{
  "n_layer": 10,
  "n_kv_head": 8,
  "norm": "layernorm",
  "positions": "alibi",
  "extras": ["capped logits"],
  "init": "normal",
  "init_std_qkv": 0.0249,
  "init_std_up": 0.0249,
  "lr": 0.000623,
  "beta1": 0.9,
  "grad_clip": 1.0,
  "final_lr_fraction": 0.0,
  "doc_mask": false
}
MLP neurons of a small language model. Each row is named by its layer, matrix (up: input weights; down: output weights) and neuron, and shows model dimensions 96-351. Each number is 128 + 24 x the weight over its row's rms, rounded and kept within 0 to 255. Numbers have three digits each.
After each neuron's rows, "fires after" lists the tokens most often just before its 100 highest values on Wikipedia text that the model never trained on.

L3.up58:127120101164098093114105121157105114123157132076103105163131134138129098137116100096104135182146113138148103121102092060121159153137132101101154127151151147113120121144123173130138114118141148098109091147135164132129151155095138135138155125121131144148116140146128113117112155126112084135138114135108114118107166140131129094140116117124117176134122120144140156109156122151120099125130107125165114104130111132115114136107107146111105134126107172132137148148094119107123164123163133133138105107128139120112144161122106133165153165086119118069133118153065114097150115131090098129156127128162130151144142147093081148135122157100106150132117140083137122177134145115170140118121129123140128141165096110168188123102129141122101115117076120165170117151124142126147155112147134
L3.down58:116144146111128110155122122108135138126080133150144143116120142136132125107117136133125098144143122112135140179156148185126068152131157138124089118139119146136143102109127093144085163138113126124164177091115104127161116069134145140079106152166122151129108147138134113124156095078136182119101111130145163125145110113153098151111124113151152070131105109091153125115090112133126120080145174133085166123166097148154097128129191125129152139147144133124146090130157157149125138143094132155128155133142111152153118119135140144082175127158137161166163129098173129112115165101189111109137109162094127133095105096125146112114135075143137110147154111165135106112122111151089122149101129093142143106097128120133124114193114095132142135127139164102081179151117116129107146106138163
fires after: "1", "N", " N", " not"

L3.up576:105146122128139129161084125115132089110146095126090132140127153122149155131125149104066164136119106116115130160103132135124167131135145124074169120123109128106107119105121111166172115124087084138170136135103101085145150103158177170111123128136130155128071114142111115118132114112109130159147134133153138104131091172094171151141172160158106167139096115158160130120159129143088079125168090139139180120125122187128098135147133130157143136144113116114157140102114155121126127140124131135143132150112131137112094153171154103145215154121133157126126134162136117097164143136129120154147100176090141115110140143113069109112126132127097118132117060156120116133127150174140126111159099131144132158113132124103112134112098136160124116122046126094186170111120161122135142160129140
L3.down576:148146123142172129120152090128128152107119153146139132142103157073132096128064113124165104152141136133129165097143131132121137148164068154149136109155144125113143101174151121117104137146096118106136133138146148187127105177120090083132128169171119125101157145111150120117127116131128112111112114135123149111106146120149110126145113078090108130102183140086122145126110098078125153120092159094113132109130139072154165140099098150121143128111122146135119170169106134089130132120166111142158160107143106090153161110117146148159133112160113139122107125098136122156100131114158174123134138107122151135128152144126178148134096165130111124123129178078090108129143146151110121115135151145121152106110095103117153130149118141149154117114104120100107096124127096106125112129159124
fires after: " T", " O", " N", " K", " I"

L3.up1999:148155145097123129128137149116123097141117152132162147094119080138139168132186139122133140137142074124113126104151155109154117113141140134099134121124120164074129117111131165133139118115135138104114116129104125127111145145125117112168135104145144098098156091107140126108138139145134125087113116130180089132118105158115115128145116140111075139149094174121118149163091098115101140163112142101099088102109165128103123143142108120158176122130117093146138100112170118129156092151141100128069143129102127131121183122097175128126162143108128151158112198111180105116127150136141146171134113152123145137158096138120152151131120100197123136105124163094108116135142142119112115128164090111136089150178122134077118155164132153142139169127144138112113108159105145150138123101130105
L3.down1999:122114113168168104121112123150119137141137103086111111157131131129117083119078141147099138093139144131099157154109118153124158127115128120123074156170122082136096116124104116164124094138122142175102130108135120135110087167106153137108120188141160138192169160105105142157105091154136114142160118142079156140107123140089144155132182110128139121119129131114132128123131137123116150118129096133148140139127081133128097148149133145137101140141133144087115138139131131135128123125129143197172103139115125122117125109138137122126163125136146149116139055133114108167135110073097133125099135080126088117091132082115110085161117091084132090154118110143122121108133131090123134148091173093128112123113110113163175087141120127128108064146185113149138130095084152138110147090116158
fires after: " G", " author", " under", "G"

L3.up1862:176146152132079130127126154135145118119122128119133152138106137127124107088181152118108062165158161139157139129129117131070150134131179098093191106104107122088109121114132118098144105119138130122170118089107109170126145154117098140135124128121116162116123127135140148142134120088146141102113196152126130121115076121085157143133108142113106120093134157140138105128126122125126160130167126136129096109137126141131136133141122120131130114118129127117159117140105137142154152158140129132103131128127123131105127185125178145163153111119134154151128153128129091125092128136095106103155122071132133128090104121203077113082107167139154135122146130132127124138095116157158154154123065088133150100087121135107140156116116136143087139111164138135123140134130095107141111124120090
L3.down1862:110127133092127146072135118149121136094121118103122139115160118117133090119130105117134156114144092114098131103115106150158132128101080133198109138156149144114127125120171069150113163121125132131120127151133148103155139147166128176140136152115140147147167119090107128108143138170101136135156081123133113130120127136121095137151150115125080128169126139135114114124146169141146117097108171114108193143117128117125129123098132160129126135122105104119112124126134110111116095125131108116117157115095173142158117122115103145096112108126117103116132121130136212092130127113161149168128127169099125163160105155108161169193123057093081064117137145122114164129148120068128099125183172136126105140149132134136098079182140121102131111151110103157096112131145158117129127139168171
fires after: " G", "2", " g", "G", " James"

L3.up995:114122145155108129132133088138117119113158122138134133108124146133139105073128123141071076108143153155132139148145136156133138096099129155158172118125114129130118153126156128139138128155102144146122151162162145108134171147125119112134125143122140109125105145094154144117124101136121142119128123132168096150114141173099102150148080137132151111116144141197088166139155157140122163134131139133121181153108122111155141112115141116086156137146060125066156125143145142148138142122137083183103161161136148146089142135109088137124092131125123134107142154171156140129114102098145137102147094124140131120100099149122118139111097145098136106115103126168145178162125132147103153125130124107094125117107108155139103106189179144133097131118122122162116093137100110095152145131127112
L3.down995:086094149142093114113135110108127107084145178115116141158167139099117096122132106152161145100103140127151122102127107110111150145141134151110090161146099114090131140156105125167132124135116143128148182142046139116142100137114085105130157126124121158156154136148115128134137134146115103127155125171111139106163126152149142136127069108098118105114172160108149118118095099152123134076120124098097107126131062105068125073081141128142084181142154147114116124149133117096165103141149151131177155147099135139168147109143114162115052105132176148104148120119094104172146123109115136136136154128137139116128111137094163130181123099130132124115126134128139147092081121107079116108137153140130109127142100135147112185137144112123162133128137117135135139087128117145088145139153197
fires after: "ap", " Suz", " am", " Sm", " f", " s"

L3.up1875:126179128146117120134105106081122127126133132099148116150174121122087133115102133110107139133139131142100142136101164118138176133135135158137167134132109150117110133123132169106140150141092154173177141145132135124132156104110133114162119146160156100151148133111140089088141096127173160146116093101129124123142091108127140156153127115087105158208113133126113072128108128116073140128126151123133116114144083137145144118092130127165125099116166144108083125173108136120092115133133171137114155104151141148161097126170107138133121139124106145118147116121109086166127177098149140147081103114116142151128145168100144092130139153127135131134102115153136119100129164149097108107180156129117111154120092081125114127123111081128155155160099113112128115148097140076174120120092131
L3.down1875:168123146096131107097122135173153125089125145121121143111086122144146154152125105148140140160119103136147165124114089149146103151130110127129140128157127094140142095132109088168129126111120136128099137105126161106146111140146117128082175118108088101104111139151125163137117138154100129137149112179132120139095167139064141110091117143135143109071159119095136154139144113165108122107120113149157158125140155134130127154114119113115103124168076143107162131126090150131149143179131098157148162122127070100127156133092147122162125107140147121121119104087102159107083082124111119118155137164104166150147134137164122151121150087149126130095099143099104116171131117158167118173100107129118127145109150168095153111133101134148102122142118162150153127111137118149059129132164116
fires after: "N", " K", " D", " A", " d", " V"

L3.up1493:161146127133119110130124102149110125085130164157127131116108141130129171131114121146139163120167080126123068121110104139146147158140110139105160111111119149168140070092113111147126118102129149097135148118149137131139112120170118115124155147138139095106176088141128130115153172085116132156123095137138116123095106163142166115113133105111127152154123132119131121097128126130109109141150156119104125101149105125130109132101124122124127127167127115161113134148077120127127135131110125096106081128152103169154150099134129132143153150116117124114085136122137110127110133129135118124117114126108199113167153146126137135116136130129116126110135132071112157126181124167125147095167115155083095145148086120129153113150119127081160129130083144127140136128103167132118141149162128
L3.down1493:078127108136122152161110122101131084128125121093127134121104100122125140136123133119149086109103112124129141115113146068134111149126152110098138106182155149089149125140138088155133165156105171161172147142125142151124116131131154128105143117124120129122131157117128126096140119124140129075163063131137154125175140078127134147171163134161163129132151108114148131147085118109119126118129127110182138140166116136153122120126151128129091157110128126073177126096132128122127104105153198117139150082180141072151137095141119103126104122137146128144148069112146106147116152127127144128105168109143102137119157165117130109138108115155144117137114129177134059078145102125145099135105150129165144173137176097087113145144109158080137148181152136152088149170138071136132137113123177
fires after: " Le", " Ne", " D", " Re", " be", " le"

L3.up1472:135144134142080120095131122142134104091195131126154145079131112115185146112115148147175102096122128107134163112152125139122126112111188157128146139133126172122103116125147140120133122143119159145124095146144126118154134086090123113103098142146124140140146132159101143152148146141083121125080202118133153103142191145147115095133096082127126100106103170141121139113165118140107138103092125126163143148148132140134126132162152094136159113122133099165164128148147142179116167153159101146122081137135151136164132065133151151131113136136126131151146111147122122152130155139155145108125089093174137114128100128129087132110124135094122133137106138157148122067122153122131162115117075114174195123098147109121111150111107125099138151095088112135140145128141112136122172130105124
L3.down1472:129118144145165105117118144112124158155075176124121123144159114144081092123151094101106133129169106143114070140109101091091122124145095094133155143119129139148123134110120143138092103109143114158108152121114119130128098174140103135132114125097106154125135163124135075121129117102154120102157085126138098137132094136100116172120153176128158142206122085114149128141077164130133132152145126194083143163108102151123118132124142144151113139160142142106095095140114106091145084085093097097116177143147125110107126141148101170119134152082116155137083115121129119083127126137139106158131166139117125140140117139116142102145131140145157153128120121100132161160165153088129118114162141131137074092132127165167114127172109136144129115124159152124129136136132143140126085114121103
fires after: " H", "H", " h", " MS", "-H"

L3.up949:081146137109141113114145108138119106120199120120138105150108154118156130123119098113090132109163148162099079096162131127147116114142134108118119119132120115129138146081147105155147138113074151115113105098126105097129100121112155124119142142113045128152158147125113128130140102082133164117095068148156126146132133130140183076157135140167172137124110085120109125139142106177120100097143154117120155144172155134155130159127140153087093140131152145152143127143088136089106130134127087131136180112167135142148150103151102102112117124113130112076142053147126108121123132130167124155097129146125125122138115143082098136127118132118126098147126129116136106166135162138087117090127131139129113125103129147127144097101150116135150128138074139121176161131153145132139092145104109
L3.down949:127094142157145159138091153146124128123081139127134149117128097112092122098131118163170141113122085118122167181103111165138122160118089130143135160136125153154127133143095110131113107120115138140135125172134153159167138154146075069131095153094178137115107137113165095098116166130103069141132166149121158117131154093145121179069121120097089095155116159128165145102125112121137141153120087128134117187091128145114117127090110127142154135172112106109131128123124112111123125058141133127105149166136141138132116132130139120164126150132099159160110170122154118130141150136089122135178155111097095122131157110125161150104142129128113125097124127147095128045126108117181120157129094140132152113161143106126101114146071152137143124137147126147097068127094142143125126106154154
fires after: " N", " n", "N", "A", " A", "-N"

L3.up92:102124137142139113130125099099059114127164137137171131132125130190115122107135143097142109134152128103163112148098116114162111151099156123133126134162154115084090081090131148112146112141138129115130173089178129110138130123159091171114118121146118171162139155126147106134139124111134185170113133153126146122130149144095114145117080092132160130104154149159124124087117150161058140153170121132150156121099082144145126126091128144113097111108093115126134162128108113147120112147152158119157114106160113120160148132129147143150155161107138143133128165130094138155107160132134137070120154166144146138125101128091117138124137149131135130127107116124140117069138159152133106128122108116183151124070112087079153141089134165143137140175133127116125104140134157126108155100114129
L3.down92:139131127120099136085090165141143151131063100142099165125173115068129108130124107145129130127135105141104120132182121144077144111145131145147098088126119121149147142153132115129114103114135143135115105127082133135133099149094146088121176148097173137069151110128164101112095135104122062116111135076119129126126132140127146089132119149105110170109111097120162154165097093088155164098073143142108128176151153139124100152147112120171118160121152127127144083122134164125114150115128144160102092148096140157097120135120151116102152055143107146079106101114172155130110099117139116174137111159063119131132176127166126122143138094167127107132140155146111114166123139146136172121141120096096084120117153174131113134142128115137122146063142115097117107134121120143115113176135132
fires after: " |", "ima", " D", "6", " .", "2"

L3.up1736:116127146142139095102139128097114143110142103110124108036140176127092139141145091091117122109155155131127108121163130119159130085131135093140134169124080160109138110128143133151154112145146126095157117129114123123143090172141124157098125123144149125127115137198141135139108123128146109153143165120100097144125135148139137138109103072102166095134164113127090167136147121117075133104130071169135146101140148118137110148165130138061124099133104085144143105068114141151146167146131160177116138101126140142170126113162194118160143122141116103067122127178138155124130142097114111111154088097150148117077107151145139106152151149089148115154123131129138162135110129081147159119131126125126108120078182178095144132115116111135103111122127120138125095142134129126112151145124112
L3.down1736:144134124149109096149134100103093110082133095175139153150119110109146107088115131095155141102140106155165127123102126141134130144115190172133085126132128121162157110134124112164103133144110136148138093120132134119149111164130107103139095106112140105111144164076088106124158165150132148127100119167153176149132131130109129160118126157090127115145127172116119156126098143148130186140135145112118134127115112119118121157067136119161120154122101166145074153139135089110123079103149160098091127155118136139111125126137155109101082168088131151110123112132129141112120095122142131112108134139105106123140128148089190118157074082129152122119112121166150112113128159115132135161097120130118121133176082143133168091188120150134171152141150138124095134130098112152118135147184136
fires after: " H", " /", " Sh", " sh", "H", " Bo"